Weights of a small transformer language model.
Training: 208M tokens, 16962 steps.
MLP neurons of a small language model. Each row is named by its layer, matrix (gate and up: input weights; down: output weights) and neuron, and shows model dimensions 96-159. Each number is 50 + 15 x the weight over its row's rms, rounded and kept within 0 to 99. A neuron's up and down rows have the sign that makes its largest values positive.
After each neuron's rows, "fires on" lists the tokens most often at its 100 highest values on Wikipedia text that the model never trained on.

L5.gate9:66 76 33 60 61 46 59 19 33 52 55 56 71 39 55 35 38 74 78 39 49 67 48 57 48 48 64 71 36 77 71 61 25 59 42 45 54 78 68 31 18 76 43 32 21 59 47 67 52 51 29 39 69 61 39 38 36 50 78 68 57 38 33 40
L5.up9:31 49 65 45 59 40 28 67 45 60 28 66 46 36 61 57 66 45 72 50 27 34 65 33 49 57 53 56 21 31 67 52 99 62 25 52 50 26 27 52 45 51 46 49 24 62 45 61 76 48 33 57 66 51 66 52 52 36 62 64 62 38 54 38
L5.down9:53 72 41 58 29 45 49 55 61 48 68 63 66 54 43 56 70 34 35 43 56 45 26 41 47 49 36 28 70 58 57 03 20 38 62 56 54 28 85 39 35 48 52 43 60 33 89 48 45 35 60 51 33 55 75 70 36 41 60 55 18 41 52 52
fires on: "AP", "sur", "1", "al", "ana"

L5.gate214:56 57 59 44 39 65 70 72 57 49 74 63 61 43 49 56 58 64 74 67 71 42 46 47 45 18 40 52 77 50 19 61 40 51 37 38 51 53 47 37 60 44 37 49 24 36 67 48 62 39 34 62 31 71 88 47 60 39 54 94 70 57 38 85
L5.up214:42 26 41 43 57 42 70 21 75 76 45 77 60 47 57 33 55 65 28 72 41 67 45 60 64 23 45 68 48 27 63 56 40 63 45 56 52 40 68 43 54 60 46 67 73 26 91 59 85 44 59 79 23 42 62 42 46 72 55 52 35 21 59 58
L5.down214:46 32 78 34 43 72 51 59 29 28 34 59 43 35 39 32 49 50 52 29 51 49 47 46 62 23 50 48 70 45 47 49 42 79 31 76 45 37 69 63 60 50 45 26 37 38 64 59 35 65 37 73 30 53 22 63 58 73 43 45 46 43 49 58
fires on: "im", "ob", "b", "th", "n", "k"

L4.gate345:26 87 67 78 53 65 50 45 47 40 47 52 68 65 75 40 49 26 25 54 56 43 64 50 35 57 71 35 67 33 33 36 47 52 57 57 35 46 56 42 56 50 59 29 54 51 47 53 46 31 64 38 28 10 38 59 37 67 33 48 50 48 64 52
L4.up345:22 63 43 55 67 58 63 37 47 29 75 63 69 80 71 45 56 48 42 40 31 36 51 56 79 53 47 36 57 33 21 52 50 58 51 39 45 63 48 49 27 72 50 30 34 61 78 75 58 49 48 62 25 67 35 71 66 46 48 68 64 54 77 68
L4.down345:34 72 60 51 63 52 68 58 71 62 32 33 57 63 67 64 47 38 57 54 45 25 43 52 46 61 68 55 60 55 39 43 38 39 77 54 30 49 52 44 50 52 44 52 09 22 62 41 60 26 76 39 17 71 61 63 53 53 43 65 73 78 71 49
fires on: "0", "ad", " since", ".", " until", "Since"

L2.gate398:58 62 42 53 34 63 51 18 27 29 61 46 50 37 30 45 87 18 50 44 49 54 62 53 64 40 49 39 56 50 60 31 53 50 32 51 60 47 58 45 68 60 59 37 53 43 71 56 32 68 62 41 45 47 51 54 50 38 62 67 32 56 18 67
L2.up398:41 48 30 55 62 41 56 55 33 21 41 52 32 25 51 53 48 49 46 60 61 55 65 48 71 61 25 52 50 40 96 37 57 56 16 41 35 50 71 55 49 48 43 39 36 69 28 56 51 59 08 48 59 27 34 50 24 32 36 41 32 56 68 56
L2.down398:26 38 77 34 43 60 39 55 55 37 71 32 39 34 67 53 62 62 55 55 50 62 44 52 53 65 45 58 24 51 47 41 62 69 66 71 61 49 44 43 56 38 33 42 29 75 34 51 66 65 52 26 39 35 46 63 38 52 56 66 13 55 29 60
fires on: "-", "tro", "lo", "to", "pi", "ro"

L4.gate364:48 49 56 44 61 48 70 44 66 32 31 62 51 32 67 71 50 29 35 57 37 37 45 56 66 75 50 50 37 50 65 48 36 26 42 68 61 58 40 55 53 34 29 14 29 60 52 28 33 70 50 59 52 39 42 48 58 75 40 52 76 33 67 18
L4.up364:56 17 37 41 54 63 67 83 40 47 61 61 52 72 60 44 43 61 26 30 46 65 47 48 35 57 42 72 58 62 73 32 50 22 50 50 58 77 36 26 30 36 34 45 38 60 68 43 45 60 56 54 47 59 63 42 48 50 58 48 82 50 79 36
L4.down364:28 37 37 84 33 36 56 68 57 44 33 60 42 43 31 26 33 67 59 32 59 47 82 51 57 58 61 37 54 41 32 46 53 81 56 46 17 34 47 40 51 65 60 28 55 60 61 35 49 79 53 34 20 55 67 60 44 56 48 54 63 68 55 34
fires on: "ar", " of", "li", "es"

L4.gate327:37 44 26 34 43 68 29 35 46 53 47 60 43 75 32 65 70 64 53 40 36 41 87 56 49 28 44 57 52 27 50 61 41 62 54 76 76 57 69 58 42 54 60 40 53 60 43 52 46 80 55 38 65 40 49 48 48 47 56 47 58 58 38 58
L4.up327:53 46 57 57 57 10 79 41 73 69 74 70 60 45 45 60 35 53 54 49 52 54 61 43 67 62 65 50 77 59 49 63 68 51 47 72 52 41 49 39 22 49 41 33 63 28 63 36 48 61 33 60 56 45 41 71 61 45 70 56 64 62 36 45
L4.down327:54 57 43 55 46 52 41 66 52 35 52 54 48 63 35 21 28 56 41 56 35 54 66 50 36 61 61 34 51 53 59 37 48 45 50 49 60 59 44 49 27 23 60 60 36 65 52 59 71 60 50 53 26 35 43 62 45 46 25 48 41 21 55 29
fires on: "\n", " |", " =", "tro", " by", " spent"

L5.gate62:51 57 47 45 39 54 10 48 55 63 15 72 49 62 58 56 40 50 53 42 37 25 56 42 36 63 63 60 59 62 29 19 47 85 54 33 68 54 36 58 60 36 54 45 72 48 49 78 75 33 44 70 56 79 40 57 73 66 41 58 65 32 63 58
L5.up62:48 59 53 49 30 49 59 75 40 71 39 35 43 52 46 46 47 56 40 71 58 40 23 39 48 41 41 49 65 34 43 60 29 65 32 47 28 29 59 56 62 26 54 51 33 49 21 59 55 54 63 61 53 16 46 82 19 37 47 58 25 50 58 48
L5.down62:68 61 46 77 35 28 42 35 56 52 30 28 32 39 52 33 50 40 57 24 51 39 47 50 31 62 42 14 42 47 64 69 58 34 65 53 31 44 68 52 25 16 57 67 37 27 47 37 27 66 33 42 53 45 47 55 28 41 73 36 69 52 53 68
fires on: " |", "A", "3", "W", "6"

L2.gate141:36 36 49 61 45 35 31 64 48 43 54 34 35 55 69 51 46 48 34 33 29 57 65 77 42 64 55 16 39 66 45 51 36 52 57 12 36 44 34 45 29 68 24 87 39 66 46 50 68 66 64 52 58 46 47 54 60 39 66 51 65 25 49 34
L2.up141:66 30 79 43 45 79 60 34 54 37 52 55 49 58 75 48 53 50 48 46 54 57 47 52 37 45 38 84 44 41 76 73 51 38 30 79 54 40 70 59 69 56 55 37 53 49 46 44 28 54 51 30 47 33 63 90 34 46 31 62 50 52 56 49
L2.down141:41 44 44 28 63 58 54 32 74 60 55 50 17 61 67 37 66 55 65 56 63 41 61 32 57 18 72 48 46 61 60 54 18 52 46 74 46 35 38 63 47 67 42 25 43 53 68 53 43 43 61 42 44 51 52 59 52 28 21 78 59 68 41 48
fires on: " north", " this", " south", " west", " western", "other"

L4.gate231:68 46 50 61 61 56 67 68 34 31 66 62 44 60 42 88 43 89 63 56 61 44 56 76 26 33 80 37 45 60 46 57 78 31 43 61 80 62 53 78 43 51 61 49 45 48 30 36 61 57 62 31 33 50 84 55 58 38 42 64 57 47 68 53
L4.up231:47 61 48 58 83 47 63 53 46 28 38 37 22 51 47 51 38 48 52 77 48 44 36 49 30 55 47 61 52 44 41 51 30 74 55 65 67 63 67 38 34 65 57 46 37 52 52 53 55 73 45 58 35 23 73 50 58 54 65 22 41 35 50 47
L4.down231:22 51 44 36 22 50 44 36 42 55 50 54 65 57 44 39 35 57 53 29 55 54 80 67 55 31 83 43 62 40 43 39 80 28 50 27 47 39 62 35 52 37 65 48 56 69 61 41 45 74 22 57 53 58 65 52 37 66 32 52 59 37 47 40
fires on: " $", "t", " (", "\n", "ch"

L4.gate380:71 68 72 55 55 36 35 51 53 35 43 27 41 68 61 69 56 62 62 49 56 61 49 41 57 42 28 31 79 42 47 38 66 58 31 68 37 64 54 60 46 68 52 39 39 30 53 63 47 55 24 66 32 32 46 30 52 35 53 18 41 37 76 28
L4.up380:60 42 67 53 54 48 22 87 30 45 50 40 39 37 25 62 55 51 84 43 64 63 26 45 49 40 65 30 41 34 73 48 98 61 61 53 61 36 53 49 44 29 58 85 41 46 49 48 43 59 36 59 54 67 64 24 67 41 56 19 53 49 54 87
L4.down380:46 48 67 66 47 24 52 45 73 83 57 47 59 50 35 52 59 89 50 58 65 35 55 48 48 61 48 39 31 52 35 43 40 85 34 62 54 60 38 83 44 33 43 29 47 71 55 49 53 57 48 55 59 49 58 39 22 65 60 53 54 26 35 33
fires on: "e", "'", "h", "i", "er", "b"

L2.gate330:54 38 61 66 33 37 30 48 47 46 29 41 69 44 34 42 35 61 61 45 44 45 33 71 37 49 53 31 42 73 70 37 68 46 50 28 38 46 63 57 48 45 42 62 64 36 36 61 34 80 41 53 35 30 42 60 64 51 40 60 63 25 61 39
L2.up330:55 47 58 29 60 55 64 70 50 44 26 59 79 38 74 51 17 28 55 60 36 37 69 59 81 71 61 55 50 32 38 41 42 33 41 38 55 34 54 42 47 21 66 67 25 52 58 50 31 68 52 19 49 41 75 51 37 36 80 69 35 80 41 62
L2.down330:45 48 35 61 63 61 76 71 38 53 38 63 58 47 49 45 37 53 84 55 71 60 29 62 59 22 59 48 24 53 67 57 57 54 59 28 26 55 37 61 50 75 35 55 37 27 48 49 37 59 00 55 39 33 65 73 59 45 51 34 84 51 76 55
fires on: "e", "j", "z", " Website", " Nor", "ch"

L2.gate415:67 38 42 71 51 54 32 29 03 54 44 46 48 31 57 28 66 57 50 35 72 61 69 37 82 35 44 33 77 49 63 62 28 92 44 26 77 66 60 42 32 47 49 71 46 40 56 33 48 27 45 63 48 16 61 53 41 45 61 56 68 33 52 65
L2.up415:55 27 48 37 31 26 42 44 32 49 46 31 36 67 28 42 50 14 41 54 59 55 52 21 64 38 25 39 77 70 50 48 37 51 30 55 56 64 77 45 75 61 20 56 42 41 37 19 38 57 58 61 51 61 61 43 42 49 54 68 48 53 47 64
L2.down415:39 43 65 42 44 30 20 32 29 40 44 62 53 62 74 55 62 42 43 53 50 48 70 72 51 50 76 56 59 49 60 45 44 34 61 47 83 47 61 56 54 42 29 45 55 56 91 41 16 22 61 47 63 63 53 58 06 39 32 50 38 47 59 31
fires on: "s", " part", "ions", " Result"

L4.gate331:64 52 42 52 58 43 52 50 67 54 50 81 49 56 41 37 69 69 75 40 66 32 24 42 50 34 54 33 55 41 22 46 43 56 65 47 41 40 55 36 58 48 31 26 58 38 29 61 59 40 76 29 55 55 47 38 56 74 28 39 55 49 74 39
L4.up331:65 47 54 65 49 39 32 66 31 65 36 27 36 56 44 53 37 59 89 30 36 62 53 34 64 36 59 62 58 50 56 72 52 59 37 67 46 47 64 60 88 56 74 66 43 51 46 39 49 44 38 10 71 77 41 62 39 86 68 54 59 41 58 88
L4.down331:75 40 47 66 37 64 53 58 81 39 63 56 36 51 70 68 43 49 59 46 70 47 50 55 34 25 60 49 31 47 89 59 46 87 45 48 69 75 55 40 46 26 47 66 36 29 81 41 60 43 28 50 61 27 46 51 37 33 37 49 57 66 28 58
fires on: "5", "6", "4", "2", "3", "7"

L5.gate418:65 65 87 55 60 40 73 36 48 39 61 34 58 58 41 57 65 45 57 47 42 32 26 40 39 66 29 74 65 55 56 53 52 66 74 21 56 62 40 36 49 74 23 29 55 46 50 55 34 41 50 64 55 35 35 54 66 26 29 23 49 44 28 74
L5.up418:39 61 70 57 53 59 22 18 76 49 51 50 63 38 43 60 55 70 53 62 55 37 20 36 46 52 53 43 53 42 53 61 80 47 22 55 37 38 48 21 55 53 46 58 62 60 47 79 49 31 51 46 65 26 64 45 36 37 58 47 42 54 26 56
L5.down418:45 78 77 72 63 50 62 61 27 50 38 50 81 38 43 33 46 25 71 55 31 69 49 38 71 32 55 33 54 19 93 41 33 62 49 70 56 56 52 39 41 55 42 42 39 54 49 61 56 57 60 60 67 65 63 55 36 63 45 50 46 71 44 43
fires on: "ed", " had", " made", "ing", " called", "s"

L2.gate462:58 46 77 39 49 81 58 83 70 40 57 38 43 55 64 47 40 55 35 49 35 37 62 52 61 51 53 86 49 55 29 40 46 60 68 46 46 47 36 63 44 25 74 50 68 85 53 51 49 43 24 39 29 37 46 37 39 60 39 64 79 87 56 53
L2.up462:44 39 35 58 35 74 59 30 62 35 55 73 21 87 47 46 35 37 40 48 42 44 62 34 38 49 28 45 28 46 59 21 56 52 53 32 20 33 44 49 24 85 36 67 54 47 38 57 61 53 34 52 50 50 63 42 72 45 49 77 72 71 65 58
L2.down462:39 58 28 39 46 49 70 51 33 48 55 14 45 43 71 38 44 24 51 41 77 68 41 51 41 42 33 30 21 50 75 37 42 48 49 63 55 45 60 30 56 67 76 28 67 28 59 66 61 58 61 73 52 45 50 52 48 34 47 46 43 42 32 57
fires on: " up", "–", " back", " down", " over", "—"

L2.gate265:57 32 41 32 61 72 22 39 28 66 39 30 75 39 52 40 62 53 47 48 67 23 49 35 54 31 53 65 41 57 27 33 46 29 44 79 36 63 62 50 61 55 24 51 65 69 34 57 56 38 19 20 49 27 50 42 56 53 66 44 38 62 31 51
L2.up265:34 71 43 80 65 70 58 50 75 40 51 44 49 39 65 46 32 52 59 47 57 29 41 48 60 25 46 23 52 33 56 42 86 40 75 23 59 60 54 64 57 58 59 35 71 66 67 41 52 56 59 40 35 44 99 39 62 48 60 29 59 78 29 56
L2.down265:44 29 50 58 27 39 71 55 25 73 69 59 56 36 28 70 61 40 39 47 52 25 55 43 18 25 71 51 46 54 47 55 19 52 42 67 53 80 48 34 67 41 99 46 59 25 33 50 46 59 48 42 63 53 58 36 55 29 51 68 31 58 71 56
fires on: " up", "d", " off", " down", " out", "is"

L4.gate385:64 31 63 16 52 52 90 54 51 38 39 52 79 76 82 37 50 70 53 69 33 43 57 39 30 58 38 28 67 44 78 40 52 44 74 34 38 62 37 64 47 67 80 57 40 58 46 56 67 51 68 39 58 58 47 40 40 66 39 42 54 61 42 39
L4.up385:73 20 41 58 47 51 48 43 54 38 52 39 64 72 76 67 70 33 64 43 35 54 49 47 69 65 69 44 53 56 58 36 62 33 52 30 63 56 57 63 52 41 62 36 39 34 40 64 23 53 79 45 48 47 35 72 55 45 10 43 67 36 49 58
L4.down385:45 51 56 33 78 45 55 64 38 57 37 45 67 67 82 79 65 52 40 67 69 43 52 62 14 55 35 45 39 70 56 65 38 44 41 61 67 35 65 85 48 50 67 53 47 11 48 50 20 56 28 58 36 82 73 46 40 52 60 59 27 52 37 36
fires on: "e", "9", "8", "dra", "on", "ma"

L4.gate56:33 36 36 60 58 58 43 36 50 38 41 61 54 40 19 53 37 83 70 18 59 64 36 42 63 61 58 47 52 66 63 36 59 59 52 66 74 36 78 45 75 34 53 45 47 23 33 48 53 43 51 33 31 44 38 32 56 57 51 57 51 49 80 37
L4.up56:81 37 49 47 60 35 47 52 21 62 54 59 50 77 73 65 51 73 30 21 51 61 41 72 16 38 45 50 53 56 65 53 44 44 20 69 43 75 57 46 46 67 36 27 37 18 52 75 29 22 58 66 40 43 70 61 33 38 72 52 34 67 64 43
L4.down56:66 40 47 60 50 36 58 52 38 61 34 55 63 70 52 49 42 39 54 65 56 39 26 85 79 50 47 70 65 32 36 55 42 45 37 62 29 31 39 30 63 81 44 60 53 60 60 48 35 54 56 33 49 50 60 51 39 46 54 38 69 51 60 56
fires on: "s", " On", "g", "ar", "qui", " of"

L5.gate386:40 39 41 73 28 33 35 49 57 32 68 66 37 60 71 31 73 54 28 56 66 37 54 47 74 54 46 38 27 46 29 73 47 43 45 52 53 63 33 55 48 12 65 37 62 58 31 54 21 36 50 38 61 39 65 36 62 25 66 38 61 35 48 25
L5.up386:56 52 41 66 60 79 11 41 65 61 46 42 34 65 46 53 48 56 32 54 35 38 49 42 56 62 47 47 60 66 63 35 52 53 33 43 32 39 57 20 67 46 46 76 32 63 78 52 54 54 29 49 36 35 38 27 74 75 33 52 39 56 40 29
L5.down386:62 19 81 40 70 66 48 11 40 77 67 35 66 35 21 74 64 64 53 53 51 69 58 60 36 60 60 34 45 73 69 49 21 58 55 35 74 14 51 43 43 38 48 50 57 27 34 40 31 46 50 46 36 65 59 44 48 50 44 47 56 36 81 52
fires on: " as", " name", " is", " /", "\n", " number"

L5.gate86:59 46 52 61 56 39 47 39 64 34 72 54 28 70 20 65 52 44 50 15 47 37 58 87 49 62 37 95 44 73 52 68 51 41 48 24 52 66 57 54 41 52 64 51 51 41 39 72 20 48 53 76 40 53 46 27 69 53 37 10 46 49 57 63
L5.up86:49 43 27 59 38 58 33 29 59 62 20 38 66 77 48 47 41 71 62 41 45 51 53 59 47 27 65 51 37 56 62 75 68 52 64 46 55 33 86 51 13 41 72 54 53 42 40 21 51 41 49 60 38 67 48 18 57 58 33 37 46 56 31 46
L5.down86:67 44 40 42 42 78 25 50 47 59 46 55 58 34 70 30 54 37 51 67 56 44 41 40 73 54 72 43 47 35 57 34 29 65 82 52 56 59 19 23 44 60 40 56 33 37 59 30 46 45 59 46 61 55 48 42 51 70 71 56 44 17 41 74
fires on: "d", "s", "dra", "ly", "le", "n"

L4.gate490:38 60 71 63 50 41 59 50 62 47 68 58 42 49 45 39 66 25 61 54 34 38 57 50 76 47 45 54 51 30 59 53 59 48 39 71 29 58 43 18 43 64 45 47 71 50 29 46 33 72 44 41 59 46 52 76 46 41 40 49 66 58 60 30
L4.up490:49 50 40 59 56 58 66 35 44 69 59 63 52 37 26 11 64 44 40 43 42 43 54 80 71 71 31 35 55 24 48 72 46 64 46 57 42 42 36 33 23 81 44 43 75 51 42 54 42 61 54 30 47 32 66 83 57 46 44 32 90 40 44 46
L4.down490:59 43 39 37 32 44 27 49 16 35 36 70 33 37 33 26 44 24 56 54 56 69 40 66 61 40 59 34 51 74 55 36 54 34 59 56 48 31 55 53 56 56 53 50 65 72 53 38 81 38 69 69 45 43 37 41 26 79 38 39 55 66 52 38
fires on: "i", "in", " Mi", " Mari", " in", "bi"

L5.gate106:45 44 55 66 45 58 62 28 34 56 53 69 57 50 54 12 50 67 69 45 32 42 47 54 45 61 45 17 61 24 51 49 51 61 62 42 36 56 47 68 38 56 39 47 58 45 40 48 65 30 42 65 22 85 48 83 52 53 72 53 40 64 46 51
L5.up106:24 42 09 69 29 69 46 64 52 58 54 62 73 51 44 34 69 39 67 41 49 48 57 53 68 50 37 27 62 44 48 65 81 42 50 39 60 54 58 38 71 58 43 45 54 32 62 51 26 39 41 43 48 65 74 52 52 51 27 67 31 52 35 70
L5.down106:23 56 24 75 49 32 46 50 22 80 23 52 52 52 53 50 23 37 75 43 52 55 67 69 56 49 77 37 57 41 58 49 38 55 79 62 39 52 31 27 47 40 44 43 37 29 74 41 87 42 54 54 59 57 44 50 59 52 73 52 27 30 51 80
fires on: "ma", "0", "e"

L5.gate52:40 49 39 48 40 65 43 13 25 28 38 41 47 43 63 55 68 44 41 57 71 64 19 62 52 51 74 34 63 49 40 58 63 25 46 33 08 41 38 29 57 29 62 56 35 37 42 45 41 56 65 46 80 53 68 27 45 64 61 30 63 26 43 31
L5.up52:43 32 57 88 75 41 44 50 69 54 38 38 38 11 62 59 72 70 43 40 69 47 45 37 45 47 60 49 40 58 40 66 61 68 28 60 26 66 53 42 52 41 62 55 31 67 58 66 14 53 50 50 78 44 56 59 00 47 45 21 51 48 59 59
L5.down52:77 28 46 64 88 34 33 57 24 73 53 48 36 47 28 41 55 52 29 43 33 51 61 46 63 68 32 42 33 75 35 19 53 47 57 48 59 44 43 23 69 45 43 35 48 59 60 64 34 68 37 78 40 31 56 55 43 43 57 20 55 54 53 69
fires on: " name", " called", " /", " word", "ing", " term"

L5.gate154:59 67 29 48 38 23 41 31 47 47 54 49 56 51 40 53 69 50 72 76 41 34 53 63 57 41 42 77 45 34 60 49 73 09 24 40 45 48 35 64 26 54 45 41 62 41 62 25 62 63 63 56 61 70 48 52 61 55 23 72 28 50 45 45
L5.up154:64 30 41 39 64 79 29 39 37 48 54 46 53 44 56 30 54 72 38 43 65 58 64 47 36 42 65 42 54 43 41 48 60 77 24 64 54 64 47 31 38 38 68 38 43 63 67 43 48 65 32 61 65 32 52 54 35 74 35 65 51 60 72 35
L5.down154:56 13 69 56 36 74 57 56 49 66 56 67 50 44 28 40 46 83 51 24 74 70 43 53 60 42 29 53 80 58 69 69 33 70 72 30 65 47 24 35 33 42 32 52 64 51 53 56 51 63 62 74 39 38 45 57 30 37 35 40 38 45 69 52
fires on: "el", "8", "ul", "4"

L2.gate432:25 85 75 31 35 49 51 40 50 46 35 71 57 36 50 39 38 41 44 37 49 53 62 70 65 31 56 37 66 26 90 66 50 71 68 32 60 49 57 38 43 54 63 56 28 67 59 53 58 60 50 33 21 31 55 58 36 44 54 72 45 45 57 60
L2.up432:52 77 34 23 39 50 52 48 39 45 48 35 42 70 26 64 18 68 49 58 37 84 53 34 54 54 55 35 70 53 51 72 60 88 77 36 20 74 60 24 52 61 51 61 39 65 39 44 41 24 54 42 66 37 61 61 47 33 55 55 61 52 10 69
L2.down432:81 25 63 65 48 39 28 34 26 50 68 46 45 54 81 14 39 62 38 54 66 50 71 64 60 73 20 34 37 57 47 69 35 45 28 41 55 59 64 53 66 73 49 65 48 38 57 45 69 42 47 65 62 73 72 26 66 91 72 48 55 49 47 26
fires on: "'", "0", "tory", "ro", "ine"

L5.gate341:54 55 44 50 67 50 51 44 26 32 57 43 25 60 73 54 55 15 38 30 63 25 54 25 48 25 47 49 33 43 34 57 41 43 57 31 51 77 36 48 50 42 67 53 32 50 64 52 22 44 61 22 49 20 64 57 74 48 59 56 50 34 48 78
L5.up341:56 53 99 55 85 42 55 64 40 42 44 49 27 38 35 43 42 60 32 59 51 52 44 33 74 57 41 42 41 40 24 58 33 39 45 42 42 58 59 34 46 40 37 45 45 59 41 35 55 76 43 52 56 61 53 21 63 61 59 56 47 36 76 71
L5.down341:48 34 44 52 41 30 51 23 35 56 54 34 30 59 44 40 47 39 48 68 35 66 58 87 30 49 48 28 37 85 54 40 63 60 66 42 40 28 60 47 46 46 73 51 60 62 46 56 52 56 28 66 44 74 66 48 35 37 46 48 38 24 73 57
fires on: " (", "ome"

L5.gate118:45 58 38 64 18 36 44 48 53 58 42 49 83 46 28 62 37 33 35 47 52 49 62 50 35 59 58 13 39 34 41 42 38 43 35 41 53 33 50 40 40 69 49 48 61 32 24 54 57 13 26 51 48 73 45 14 37 56 40 35 34 52 62 52
L5.up118:69 54 30 60 42 55 34 70 45 25 38 37 43 48 26 87 58 39 31 72 65 77 27 68 39 44 58 74 33 47 41 58 38 28 65 75 44 62 29 45 54 81 59 28 40 59 30 45 38 39 55 50 24 34 60 71 63 78 83 47 51 37 44 41
L5.down118:71 44 46 54 52 42 40 83 63 65 11 71 65 58 42 67 56 57 33 56 52 69 40 38 29 32 56 42 47 61 37 63 41 54 48 28 30 56 55 52 35 37 76 34 43 43 71 76 54 50 47 59 46 50 29 39 41 39 48 58 75 64 63 72
fires on: " and", " |", " as", " than", "5", " Bro"

L5.gate199:16 73 37 38 38 56 32 48 51 66 32 52 57 56 56 50 43 48 50 40 44 42 51 56 54 50 74 49 37 24 39 70 52 70 64 36 17 51 47 43 45 91 67 52 51 60 38 31 54 60 43 70 54 37 39 64 03 51 56 56 49 50 74 54
L5.up199:48 41 26 47 61 61 41 42 51 27 74 27 70 36 43 55 50 66 76 29 40 88 54 58 31 64 47 48 44 18 48 34 36 42 49 39 71 70 65 37 49 24 41 44 38 43 86 46 64 58 61 46 99 56 57 56 45 63 45 59 41 42 61 42
L5.down199:58 55 65 76 44 53 61 68 79 50 39 62 49 63 44 65 67 10 39 48 54 68 38 42 75 46 55 56 38 85 39 58 35 60 31 77 64 79 35 40 60 69 62 48 57 74 41 33 56 60 72 81 74 45 52 84 42 58 36 70 47 38 48 45
fires on: "4", " Ex", " arch", " Arch", "8"

L4.gate294:25 61 57 74 38 51 56 49 60 48 59 46 48 51 54 48 49 95 38 48 39 39 44 36 54 70 37 42 47 41 44 54 47 52 38 41 53 47 26 57 36 34 50 37 43 55 77 43 48 75 56 52 36 49 68 53 74 58 45 32 66 64 49 53
L4.up294:54 75 58 46 52 49 60 50 30 54 47 67 57 64 47 46 71 65 57 54 43 36 41 62 75 73 16 46 28 46 22 44 18 50 45 42 60 31 72 28 66 68 36 49 61 60 72 36 64 58 40 55 58 45 59 61 60 71 12 52 57 61 55 53
L4.down294:70 61 51 42 57 43 78 40 49 61 55 27 26 56 67 38 59 41 75 56 43 55 53 40 74 20 67 55 40 39 31 56 54 53 55 46 52 56 43 31 43 39 80 74 70 36 52 43 34 62 74 40 58 52 60 48 76 52 61 63 32 40 41 49
fires on: "e", " of", "re", "ve", "de"

L4.gate438:29 60 27 40 76 64 55 32 66 43 59 61 41 74 76 45 56 34 40 52 86 63 44 50 59 72 66 25 22 62 57 67 63 70 64 46 44 72 19 32 62 63 52 59 69 66 41 59 66 44 54 62 51 74 50 46 46 41 60 57 44 47 36 80
L4.up438:72 63 73 72 35 45 50 43 53 68 48 46 40 45 51 76 43 42 57 44 53 28 33 68 66 26 61 56 32 79 37 25 43 46 59 40 22 46 19 74 69 38 48 43 45 20 90 30 37 56 32 47 63 42 47 46 62 49 44 53 28 50 54 60
L4.down438:37 55 39 64 85 37 44 38 60 42 56 68 50 43 60 44 59 32 30 32 60 56 53 56 28 77 60 56 51 53 81 56 59 51 54 84 52 45 57 52 39 57 43 32 50 62 06 50 53 54 54 22 50 37 39 43 64 27 72 44 87 57 71 47
fires on: " into", " to", "n"

L5.gate148:68 51 51 50 71 51 62 44 22 43 65 56 35 72 70 27 43 44 47 51 67 43 61 57 49 17 86 57 83 55 59 82 54 60 58 31 46 38 65 32 41 46 29 46 56 47 60 72 63 38 54 17 47 52 36 65 43 58 49 77 35 65 60 40
L5.up148:53 55 14 42 64 57 63 28 65 33 61 65 37 07 64 41 38 40 48 44 65 59 57 64 72 51 56 84 62 70 51 48 56 71 47 49 50 48 25 46 51 46 50 25 49 57 62 59 60 46 32 54 47 71 59 83 61 82 44 35 34 51 33 57
L5.down148:66 52 53 25 53 55 27 65 03 49 43 46 70 84 65 47 49 37 40 37 27 17 50 36 44 52 66 58 56 31 42 43 54 47 16 46 58 39 59 46 63 48 50 58 60 42 36 49 51 38 79 52 51 38 62 27 55 35 44 76 48 56 62 44
fires on: "y", "ry", "ly", "se"

L2.gate268:63 51 55 59 45 65 32 33 50 70 52 50 56 69 59 30 48 18 60 41 56 54 62 67 64 41 73 40 61 54 38 39 55 58 53 57 61 25 44 38 77 36 57 55 56 40 58 59 59 30 45 52 84 66 41 52 46 32 37 86 57 58 17 61
L2.up268:33 50 70 59 61 40 36 35 35 61 57 56 84 46 64 28 65 49 39 66 35 51 84 50 30 51 63 47 39 80 29 78 18 41 48 73 65 38 41 41 55 42 58 46 55 79 55 56 48 39 64 30 52 74 47 63 50 77 38 35 53 86 28 76
L2.down268:18 39 58 40 39 46 71 44 38 38 56 72 47 56 42 66 33 10 44 49 65 31 44 54 40 65 52 40 43 32 03 47 28 43 57 51 55 20 24 46 37 44 38 37 46 81 76 45 46 78 61 56 69 68 64 56 52 59 27 43 78 21 79 42
fires on: "se", "an", "y", "do", "in", "no"